config = dict(
    n_layer=24,
    d_model=640,
    n_head=8,
    n_kv_head=8,
    head_dim=128,
    d_mlp=2560,
    vocab_size=32768,
    activation='gelu',
    norm='layernorm',
    norm_place='pre',
    norm_eps=1e-05,
    positions='learned',
    qk_norm=False,
    attn_scale=0.0884,
    bias='none',
    tie_embeddings=True,
    parallel_block=False,
    init='normal',
    init_std_qkv=0.0169,
    init_std_o=0.00244,
    init_std_up=0.0169,
    init_std_down=0.00244,
    optimizer='muon_variant',
    lr=0.0138,
    lr_mult_qkv=0.4,
    lr_mult_o=1.24,
    lr_mult_up=0.627,
    lr_mult_down=2.0,
    beta1=0.93,
    lr_head=0.00804,
    grad_clip=1.0,
    warmup_steps=200,
    schedule='wsd',
    decay_fraction=0.307,
    decay_shape='linear',
    final_lr_fraction=0.0,
    batch_tokens=131072,
    seq_len=384,
    doc_mask=True,
    train_tokens=922900000,
    steps=7042,
    dataset='wikipedia_en',
)
MLP neurons of a small language model. Each row is named by its layer, matrix (down: output weights) and neuron, and shows model dimensions 490-585. Each number is 128 + 24 x the weight over its row's rms, rounded and kept within 0 to 255.
A block is one neuron, or neurons of one layer that tend to fire together. After each block is what it responds to, as a language model described it from the Wikipedia text at the highest values.

L4.down987 [137  88 150 108 141 115 123 155 114 113 136 148 175 123  92 126 122 115 123 135 126 156 127 102 126 118 150 129 130 145 171 117 151 118 160 112 129 124  97  89 128 141 141 121 159 132 155 128 109 164 154 163 130 146 152  81 113 136 139 114  87 145 164 113 142  92  79 157 105 124 144 143 185 118  80  85 161 130 144 153 124 128 115 141 160 138 103 137 154 143 126  96  85 117 131 139]
L4.down1019 [140 138 137 111 113 141 163 137 184 144 118  71 127 130 132 153 162  91 152 161 164 128 142 118 100 141 104 137 161 119 107  97 135 143 108 139 137 122  65 120  93 117 100 101 126 111 142  48 124 116 166 102 123 111 111 153 146 155 136 115 130  95 122 119 118 186 107 117  95  94 111 136 149 107 159 126 114 141 132 153 119 115 120 139 151 161 126 124 164 167 113 151 107  99 138 140]
L4.down1031 [ 99 189 119 133 139 142 124 142 147 125 159 135 138 137 154 125 141 118 137 142 185  92 106 134 111  73 180 137 137  90 132  83 141 162 122  90 144 142  93 141 125 135 110 142 103 126  87 106 125 125 141 152 112 114 110 132 140 117 116 143 120 122 157 124 104 119 120 122 146 118 120 113 110 155 154 156 121 180  96 134 113  87 119 107 145 141 154 156 130 123 105 127  98 122 118 174]
L4.down1050 [166 172 156 140 121 100 103 120 107 137 131 164 159  96 119 149 153 131 140 113 121  95 133 128 117 148  86 162 172 116 183  82 157 137  95 156 140  86 129 178 139 110 139 140 135 137 134  89 144 132 138 118 136 137 150 149 120 149 161 182 138 128 115 155 145 139 128  85 142 112 113 102 160 103 161  92 138 146 174 144 142 130 138 119 119 127 110  58 155 163 142 152 146 135 132 127]
L4.down1070 [ 89 109 124 158 144 111 138 107 139 130  88 113 128 116 132 151 166 157 173  94 181 164 152 129 110 141 113 102  76 137 166 103 207 127 143 121 114 117  76 137 118 118 116 172 127 161 106 123 173 171  71 155 113 118 154 124 141 104 142 173 159 119  99 128 121 142 120 164 137 124  97 152 111 127 140 123 132 158 137 109 130 133 143 130 119 114 115 100 137 136 126 139 105 157 192 158]
L4.down1456 [ 89 134 115 119 154 137 108  97 139 127  97 130  88 121 135 107 122 114 113 159 157 144 136 152 118 143 152 119 140  88 136  99 144 124 118 103  95 131 117 128  80 140 120 127 116 128 135 129 118 110 140 147 177 118 168 153 167 140 128 133 101 104 146 140 128 140 102 109 125 105 139 158 132  93 156 138 113 120 151 113 152 164 118 131 184 108 132 183 176  97 115 103 142 100 152 149]
L4.down1498 [142 137 112  92 142 165 141 158  98 125 132 139 131  99 134  97 119  84 148 100 145 104 121 134 159 128 152 148  87 129 170 127 120 142 115 140 143 120  87 125 118 100 151 111 135  87 147 126 165 106 130  80 110 131 111 146 154 130 141 143 141 123 137 121 166 168 155 177 165 130 118 130 128 114 129  96 104 149  96 109 138 128  77 117  80  92 125  99 154 107 149 116 138 130 168 123]
L4.down1742 [108 123 105 127 133 121 106 137 120 109  88 115 131  86  65 145 141 153 136 150  99 142 152 131 133 146 104 112 131 119 139 120 153 118 119 110  94  85 145 125 137 174 138 161 148  89 147  99 136 133 170 148 141  84 149 167 118 171 156 159 121 112 118 107 178 147 141 118  94  90 123 104 133 141 126 130 134 131 102 103 182 143 139 122 105 134 102 110 140 127 139 102 162 122 145 122]
Separators after stat numbers. Column separators (|, ;, -) right after a number in sports stats and league tables, such as 25 | 8, 1-2, 7; 5; a weaker set covers mid-word pieces of foreign names.

L10.down70 [160 106 131 122 100 124 101 152 160  96 159  81 133 129 140  92 125  76 160 111  88 142 153 136 136 104 114 129 148 107 118  97 133 128 118 146 137  93 117 144  68 158 168 139 108 125 103 119 138 130 126 129 131 144 110 146 137 149 175 144 121 154 129 111 170 120 100 126 109 124 116 142  95 133 111 103 117 120 105 141  93 111 119 119 108 105 127 150 128 117 133 146 124 134 110 146]
L10.down1527 [166 137 113 135 108 134  96 181 140 131 118 161 114 128 150 143 139 182 119  95 137 138 129 122 143  92 103  95 132 112 107 112 113 161 146 118  96  83 141 111  83 138 131 145 143 174 137 151 133  98 131 116 131 128 117 112 111 118 165 116 160 113 162 162 154 144 136  93 131 109 122 127  94 118 120  75 121 141 124 150 169  83  48 113 105 122 123 106  67 107 147  85 161 143  86 125]
L10.down1634 [142 120 134 120 143 111 157 126 138 104 156 136 139  90 130 126 104  59 124 112  89 103 122 125 100  86 118 100  87  79 103 189 117 139 110 106 123 135 115 123 165 131 128 147 107 132 165 172 191 142 148 147 138 160 141 127 153 126 148 109  97 101 142 116  96 120 150 126 139 124 137 139 163 137 141 111 121 147  77 128  92 141 139  93 109 151 124 132 134 135  83 131  97 111 145  93]
L10.down1806 [123 104 101 156 119 107 126  84 158 166  96 119 121 160 133 130 133 121 105 155 128 127 128 122 140 129 163 117 125  74 140 156 114 145 133 119 145 121 117 121 120 144 148 137 143 154 135 119 137 117 165 136  97 160 105 163 131 118 155 146 106 113 155 133 128 117 128 104  88 119 118 129 123  88  80 171 148 166 105 149 133 116 124  96 130 167 140 119  90 123 118 135 136 135 181 135]
L10.down2096 [150  90 120 138  86 124 159 110 130 138 138 117 133 145 120 117 190 151 126 155 151 137 159  97 111 152 140 113 153 143  94 158 142 147 145 152 123 148 132 146 146 172 135 170 170 113 163  95 125 118 136 124 119 172 135 146 131 136 179 139  84 151 167 119  73 140 105  97 134 142 144 130 118 130 149  96 168 120 144 164 112 125 125  97  91 137 110 108 122 142 169 133  97 113 129 145]
L10.down2285 [126 118 130 157 133  90 121 154 165 136 112 143 100 118 139 149  96 118 131 110  57 107 181 114 130 144 136 133 156  91 165 165 107 163 102 122  93  74 179 123 192 113 135 123  62 131 135 145 149 115 137 124 175 112 135 150 115 149 107 129 121 122  58 163 156 123 110 115 148 112 118 183 104 116 149 118 110 119 135  93  73 130 119 105 141 156  91 114 116  81 127 133 143 131 169 143]
L10.down2406 [112 126 156  99 122  96 119 140 163 132 118 163 133  98 102 148 149 108 162 132 159 151 128 139  88 136 146 138 127 183 133 127 135 106 134 148  93  89 103 129 148 107 144 122 113 142  99 133 125 121  91 137 126 105 120 106 118 157 164 121 169 151 115 115  83 104 155 132 111 166 113 129 140 145 142 119 113 118 129  96 104 111 125 141  92 120 114 115 153 137  95 137 178  82  95 154]
L10.down2453 [124 201 134 125  97  78 133 104 162 102  98 130 163  75 140 129 135 139  73 167 112 120 140 108 133 124 114 126  97 134 108 104 158 126 116  90  63 136 151  94 161 114 114 127  67 141 139 139 100 149  90  96 104 127 124  85 142 162  94 116 143 119  94 131  83  76 182 143 129 155 138  88  89 101 177 138 136 135 150 139 138 134 128 132 155 134 114 126 109 168 128 109 184 125 141 143]
Mid-word name fragments. Word pieces inside rare proper names and unusual words, usually after the first piece, such as Mah-ab-harata, Kal-my-ks, Shap-oval-ov; also dashes in tennis scores.

L10.down644 [115  95 139 142 161 122 101 125 121 140 154 145 122  97 138  89 114 112 111  97  94 124 129 106 150 124 200 118 115 133 123 102 135 136 136 137  56 145 123 151 121 111  99  95 112 122 140 118 133 112 128 136 120 135 120 142  69 103 167  80 128 179 142 148 152 136 144  86 117 137 134 156 137 157 143 121 119 109 106 119 105 143 142 167 139 140 118 121 126 112 150 136 136 137 137 141]
L10.down720 [144 116 137 139 125  97 132  94 109 124 155 190 130 114 122 116 121 117 127 126 112 119 126 151 121 119 123 112  92 151 122 143 149 138 111 101 107 115 125 145 130 119 103 133  87 104 109 104 118  77 142 185 119 166 118 123 165 147  97 104 110 101 107 130 163 162  94 135  88 150 110 118 150 107 129 182 113 130 111 133 157 133 107 101 126 134 145 143 103 160  94  96 136 103 106 156]
L10.down949 [131 149 130 143 160 122 164 128 131 163 155 130 155 153  95 136 112 132 121 120 109 138 114 157 165 145 123 136 114 150 131  79 113 139 112  69  88 115 102 129 126 152 132 146 100 117 115 128 142 106 121 150 137 128 146 169 128 118  95  96 133 117 135 126 129 154 129 124  68 150  91 145 167 142 128 142 125 122 144 157 145 127 104 142  93 133 148 119 132  85 133 115 103  86 131 146]
L10.down1070 [119  74  74 117 138 106  94 121 101  99 129 125 155  98 146 146 164 137 147 148 136 110 160 129 132 153  90 137 129 147  93 121 122 117 127 104  92 144  72 142 125 115  89 112 144 128 142 120 133 146 121 108 128 123 122 176 157  99 136 121 108 150 179 156 164 144 120 127 151 172 133 127 135 108 129 157  81 115 151 110 127 102 127 130 151  99 153 119 108  75 155 159 122  79 167 110]
L10.down1248 [115 101 112 117 121 137 122 125 123 154 142 156 140 146 133 102 135 146 163 125 168  91 108 126 105  88 118 142 104 137  99 144 104 138 153 148  98 131 118 137 172 118 133  91 131  95 166 142  91 125  94 174 124 143 109  98 129 151 125  94 172 135 166 124 134 127 135 130 119  90 142 125 144  79 161 114  97 121 113 108 180 109 145 187 115 100 110 104 159 151 161 115  93 103 133 125]
L10.down1763 [130 164 122 145 159 162 125 153 103 143  97 145 124 137 117 140 126 169 128  97 139 114 124 169  88 144 113 137 102 123 140 122 168 157 120 130 120 147  98 157 118 112 127 146 115 131 122 157 135  99 100 104 182 138  77 124 114 119 114 165 122 138 145 120 142  93 146 133 116 113 111 100 160  93 153 125 171  54  87 145 144  95 144 156 168 137 151 124 131 139 127 138 102 131 140 127]
L10.down1838 [160 196 130 151 125 106 158 127  95  92 140 133 120  69 164 115 102 100 157 129 101 115 161 159 116  84 109 121 180 148 133 126 161 102 161 146 115 143 110 177 127 125 143 145  87 131 135 137 125 143 117 118 121 151 128 168 142 129 130 153 106 121 130 131 157 158 129 137 138 117 185 118 107 127 158 115 109 160 129 137 115 178 145 133 136 120  92 145 160 138 114 179 106 126 151 159]
L10.down2013 [184 195 164  72  61 128 138 142  85 142 158 148 170 136 111 103 128 128 158 153 129 169 114 137 107 117 146 133 120 146 162 137 133 151  94 117 125  97 139 104 101 119 119 111  53 157 116 121  96  98  71 167 114 130 111 102 138 157 125 126  74 201 114 129 117 109 126 124 125 103 133 120  96 131 150 127 117 188 164 173 142 122  86 106 126 184 150 119 128 107 114  79 134 141  99 158]
Post-verb directional "to". The word "to" (sometimes for, would, into) right after a verb or its object in narratives, e.g. leads him to, sent to, ordered them to.

L4.down32 [ 92 116 155 130 144  96 150 133 167  96 162 131 122 159 133 127 132  90 113 174 145 139 164 108 115 128 135 124 116 142 156 109 130 186 140 102 132 105 141 126 166 157 162 121 149 142 146 151 118 135 135 139 154 160 129 178 154 100 141 130 144 120 101 103 127 121  96 162 103 113 157 158 118 122 152 124 107 127 136 130 147 120 143  73 135  95 138 160 112 163  93 137 162 119 123 123]
L4.down296 [132 136 153  91 124  98 125 141 165 149 153 148 145 146 128 107 152  76 156 123 122 150  70  87 109 167  94 135 158 128 154 115 113 187 120 105 101 134  88  90 113 114 130 133 172 107 107 114 118 110 105 120 131 100 146 110 184 136 113 129 108 144 125 114 140 146 105 138  97 145 153 158 138 129 140  86 119 108 131 124 131 187 142 113 111 139  86 142 164 117 118 119 140 125 132 161]
L4.down323 [ 80 113 163 138 121  97 150 142 169 130 108 125 107 127 132 109 105 142 149  99 180 123 137 144 143 120 137 125 136 132 153 105 180 142 153  75  88 110 133 133 130 134 133 178 138 167 153 119 158 170 137 151 106 164 136 143 116 130 143 114 112 111 122 166 181 108 103 110 115 118 165 113 157 132 120 145 144 132 138 111 136 103  98 115  98 132 112 145 156 152 165 154 145  92 130 180]
L4.down1028 [116 148 168 125 102 139 132 108 125  58  81 152 124 110 112  95 136 157 137 120 123 110 115  88 107 121 149 102 138 134 103  93 155 125 132  99 108 176 121 153 127 103 136  90 168 137 139 102 115 140 117 157 127 148 127 128 144 131 125 106  54 138 189 139 121 119 119 123  97 111 141 135 112 159 115 114 117 123 193 125 162 119 133 155  92 125 113 112 152 125 141 143 103 110 149 149]
L4.down1152 [105 102 173 119 170 107 107  87 101 142 140 106 156 119 116 129  78 107 136 162 118 127 104 138  97 124 114 114 111 154 146 121  81 143 160 107 145 120 123 160 102 144 113 114 135  89  72 126 123 107 161 151 139 161 144 170 134 129 143 103 120 134 126 135 145  92 114 133 153 136 118 167 138 160 130 159 134  68 135 147 128 150  87 148  82 105 139 111 105 126 139 147 144 131  58 138]
L4.down1693 [118 157 108 165 131 120 152 151 147 158 128 123 136 143 137 173 136 111 133 120 133 100  77  93 117 125 137 115 169 119 110 128 135 120 140  94  63 153 125 153 132 129 124 179 123 101 127 125 125  98 151 105 118  95  96 108 127 170 109 115 110 108  69 131  99  81 147 100 124  96 100  91 130 178 177 103 124  95 120 145 121 122  95 151 105 140 134 130  79 129 135  91 133 144 124 164]
L4.down1880 [110  99 152 144 137 117 119 134 142  98 143 145 153 105 132 137 109 109 134 104 122 130  99 119 142 136 135 144 116 188 109  68 165 140 151 125  75 156 131 149 121 132 103  99 103 107 157 122 142 127 133 136  81 144 137 161 100 131  99  80 138 169 120 180 137 133 129 126 124 104  87 181 131 121 149 131 147 127 120 158 145 148  95 148 124  73 123 131 185 168 146 168 125  92 129 165]
L4.down2559 [126 145 133 142  94  95 126 158 124 116 156 154 109 102 148 115 130  96 111 111 164 134 162 143 118 129 123 138  98 117 126 104 111 122 162 113 129 154 145  93 157 162 131 178 143 135 139 131  92 115  84 123 196 163 161 117 115 155 174 118 109 162 116 118 128 126 193 146 137 128 149 122 141 168 118 110 153 162 139  74 149 140 132 144 130 165 140 157  90 134 127 122 146 100 110 129]
Infinitive marker "to". The word "to" introducing an infinitive verb after verbs or nouns of ability, attempt or intent, e.g. managed to, able to, attempts to.

L21.down951 [103 105 109 146 132  88  93 102 132 101 125  99 131 109 132 142 119  72 100 140 147  78 163 151 147  86 103 144 124 135  93 111 124 127  85 144 101 121 100 138 123 118 123 133 168  77 137 144 110  93  78  77 126 119 153 109 117 126 115 108 119 146 126 127 108 139 142 138  87 125 109 124 155 155 103  88 136 119 142 121 120 118  95 133 143 130 108  95 117 118 117 141 130 109 149 132]
Space before numbers. Space token that comes right before a number: table cells after pipes, day numbers after month names, statistics in prose (such as "| 8", "January 25", "averaged 20.1 points, 8.6").

L21.down1109 [147  99 131 102 113 127  93 138 104 117 142 124 160 104 150 105  67 111 113 136 125 130 138 100 113 128 133 124  96 112 102 121 143  93 140 108  57 120 116 124 122 137 129  90 106  85 117 142 118 102 100 141 126 124 137 143 113 115 166 110 137 123 145 166 135 140 148 138 140 140 133 127 136 129 106  70 136 102 120 112 126 138 119 163  78 101 105 117 154 115 112 116  79 103 157 130]
Pre-verb auxiliaries and infinitive to. Modals, do-auxiliaries, negators and infinitival to that sit right before a bare verb, e.g. will be, did not, to become, can be.

L4.down183 [191 151 100 140 106 130 173 118 109 112 158  95 138 121 117 157 115 129 121 140  98 117 129 116 197 130 151  97 113 127 128 116 148 150 166 141 166 126 134 102 156 101 133  64 156 122 117 146  98 148  83 122 130  83 116 147 101 103 151  78  83 123 104 121 106 130 125 103  69 140 112 139 129 144 129 118 130  93 195 133 120 157 123 114 133 125 171 145 101  77 151 181 129 124 103 135]
L4.down574 [ 91 150 155 124 130 142 166  80 100 160 124 124 165  84 104 147 139 106 139 171 106 106  77 139 164 113 130 122 147 183 140  85  76 138 152 184 124 169 186 126 138 157 100 119 132 109 124 121 107  90 133 142 122 143 111 150  91 122  96 129 140  56 109 138 204 160 110  84 135 134 141 160 129 104 153 137 127 101 158 116 117 108  96 132 178 129 118 127 153 129  89 163 136 164 144  69]
L4.down966 [177 164 176 117  95 120 112 156 104 133 152 126 145 132  78 148 183 141 144 152 124  83 125 120 122 129 121 116 109 161 112 106 137 102 123 145 115 158 143 111 135  84 122 111 116 124 128 134 118  86 121 154 116 165  71 137 130 113 101 147 121 136 157 101 190 136 151 178 126 143 108 151 128 112 119 172 111 114 147 139 119 145 128 164  91 140 126 139 102 189 148 112 154 142 129 128]
L4.down1174 [137 151  99 160 139 108 137 129 137 139 103 133 134 146 124 167 173 168 140 134  89 141 125 165 133  89 109 119 135 125 114 158 127 140 124 128 144 190 129 109 153 153 114 129  99 139 176 140 129  98  97 111  97 101 127 112 130 123 117 131 128 142 142 119 104 135 115 130 125 101 158 144 164 105 115 171 160 153 115 157 146 177 151 149 151 140 120 111 112 152 181  97 138 149 147 101]
L4.down1660 [147 128 133 169 113 149 175 130 133 166 139  99 132  94  75 132 183 138 122 131 124  98 145 132 150 118 118 141 134 133 144 141 157 136  56 143 116 156 170 139 136 131 120 154 103 143  84 122 136 111 121 123 137 141 107 165 152 155 130 119 148 138 124 158 108 143 131 120 163 118 157 157 116 155 136 159 117 125 144 180 155 133 133 126 155  98 136  80 110 142 127 103 151 109 125  69]
L4.down1687 [124 174 161 132 124 106  81 102 110 155 142 136 178 133  95 154 119 139 111 110 128 154 138  90 102 131 100 134 104 132 163 146  92 128 167 113 129 124 113 104 162 141 112 137 106 157 126 117  91 165 126 142 154 126  98 123 122 142 129 118 112  99 148 150 181 111 113 114 112 139 134 131 149 101 105 133  66 132 105 137 154 121 122 108 128  97 142 108 160 118 137 118 168 133 139 131]
L4.down2330 [103 111 102 119  98 198 124 119 163 117 130 135 141  86 144  86 150 133 142 108 143 108 122 140 126 150 113 157  70  95 127 103 187 103 100 148 134 111 134 117 104 137 131 124 100 108 107 151  65  97 144 162  85 153 121 162 133 160 105 141 139 147 106 115 149 139 172  69  92 129 148  94 193 102 126 111 120 146 125 105 116 181 115 127 116 144 118 187 118  78 108 159 151  93 132  99]
L4.down2356 [109 133 135 146 131 129 104 123  78  97 107 107 120 160 130 113 101 126  72 121 125 132 123 104 177 160 134 132  95 111 137 127 136 152 134  85 153 131 155 114 119 177 187 165 113 151 157 146 101 109 112 142 157 110 159 113 108 149 123 114 143 141 126 146 103 134 145 137 149 130 151 121 118 109  80 181 146 131 156 131 139 139 174  71 134 148 116  88 129 135 148 126 144 130 145 122]
Mid-word name fragments. Word pieces in the middle of long proper names, mostly Indian or other South Asian names and terms, as in Rajak-um-aran, Vaj-ray-ana, Bajp-ay-ee, and other foreign names.

L10.down24 [134 156 131 125 124 120 157 127 143 107  90 130 105 100 125 124 122 155 152 114 132 164 135 138 111 129 113 122  85  90  80 150 128 111 142  86 102  99 143  96 122 138 139 145 110 104 100 132 124 182 121 145 111 138  99 133 119 179  91 139 143 143 169 151 137 148 156 111 105 103 115 169 106 157 132 149 134 133 111 122 124 124 145 163 111 119 131 130 160 101 148 134 182  95 165 128]
L10.down243 [133 181 161 103 127 115  92  70 145 174 123 157 105 147 121 114 121 112 139 126 148 104 118 120 134 183 121 133 173 107 131 121  99  70 125 136 156 130  99 131 140 134 137 147 147 134 155 146 153 119 140 151 112 135 128 141 130 153 107 110 121 145  94 144 135 192 138 113 135 135  90 161 134 129 131 152 143 105 110 100 111 113  93 123 155 147 115 118 158 166 134 107 125 106 119 144]
L10.down275 [164 160 153 142  70 131 114 128 160 153  88 152  96 111 111 115 142 135  85 162  76 135 135 114 137 148  75 162 155 161 144 137 141 147 121 148 112 155 134 172 105 125 157 130 128 164 133 121 137 153  89 119 129 101 113 173 112 131  94 108  96  85 161 116 121  83 102 120 133 123 124 139 127 162  99 175 169 116  96 152 117 109 110 126 141 107 125 111 165 144 143 103 120 164 130 100]
L10.down283 [137 131 110  99 153 162  97 135 162 133  98 109 106 126 112 134  98 144 121 120 152 118 132 138 164 153 158 115 141 141 208 115 117 138 109  93  94 138 106 139 125 147 132 143 162 122 124 142 144 138 116 121 138 173 128 106 125 130 131  97  84 110 127 123 139 118 146 128 125 123  84 142 107 163 133 138 127 129 128 109 120 106 164 113 154  93 126 110 169  91 123  82 116 178 105  89]
L10.down754 [ 97 139  96 145 101  95 137 133 157 119 118 121 164 149 159  77 138 101 155 169 141 125 159 129 110 122 130 139 167 127 104 135 100 119 156 156 121 125 182 136  95 159 111 149 119 147 113 146 141 173 139 157 160 149 110 140 110 110  99 131  87 142 121 120 209 116  84 114 158 112 108 104  94 158 141  88 100 104 145 142 133 134  92 107 201 120 128 150 168 146 141 117  85 152 129 160]
L10.down1626 [177 158 104 145 117 140 128  95 140 160 118 129 144 118 127 117 170 138 147 147 181 128 124 151 116 146  76 119 175  92 149  92 136 124  99 141 117 137 136 145  90 174 116 108 121  86 107 139 105 112 146 156 108 159 129 122 149 129 163 114 153 129 148 166 133  72 114 122 134 155 139 120  90 108 129 139  88 146 118  92 113 104 156 120 142 113 104 150 139 145 170  95 127 118 130 149]
L10.down1834 [160 157 113 131 139 121 112 138  91 163 128 134 154 135 101 106 135 146 144 121 147 150 139 124 171 116 122 147  78 111 104 144 117 117  89 134 168 128 144 108 106 145 177 108 156 120 119 147 134 141 101 165 123 157 116 136 110 143 149 147 140 104 159 124 174 106 124 151 144 142  82 144 111 152 171 136 131 144 117  93 124  97  91 105 144 148  71 162 145 119 152 139 149  93 141 119]
L10.down1956 [114  83 137 148 119 139 121 157 142 125 109 105 120 112 117 154  89 116 156 117 147 117 146  81 159  88 120 188 102 123 122 140 147 122 117 116 111 153 101 164 170 122 150 146 112 116 131 121 138 133 116 122 131 134 156  94 124 157 113 121 146 162 116 126 149 126 127 165 131 116 141 115 109 151  96 159 140 141 164 140 132  83 133 136 151 122 113 124  90  86 149 101 141 133 183 138]
Stats-table cell separators. Spaces, pipes and semicolons that open numeric cells in sports career tables (apps, goals), plus spaces before day numbers in dates.

L21.down1603 [ 68 143  99 131 145  98  98 119 121  76 108 141 107  92 123  92 119 144 162 146  93 126 119 130  70 181 179 133 106  98 123 126 140  71  95 128 138 126 118 137 101 115 153 119 157 131 130 101  96 129  83 128 139 128 116  69 117 111  91 114 130 113 122 135 139 114 125 117 152 119 130 123 108 130 110 100 110 128 113 110  99 155 130 137 143 120 116 136 138 124  94 131 119 108 152 135]
Fragments inside proper names. Word-piece tokens at the start or middle of unfamiliar proper names, mostly foreign, in lists and tables, such as Pagdh-are, Lhot-se, Ben-ghazi, or the initial J in John J. York.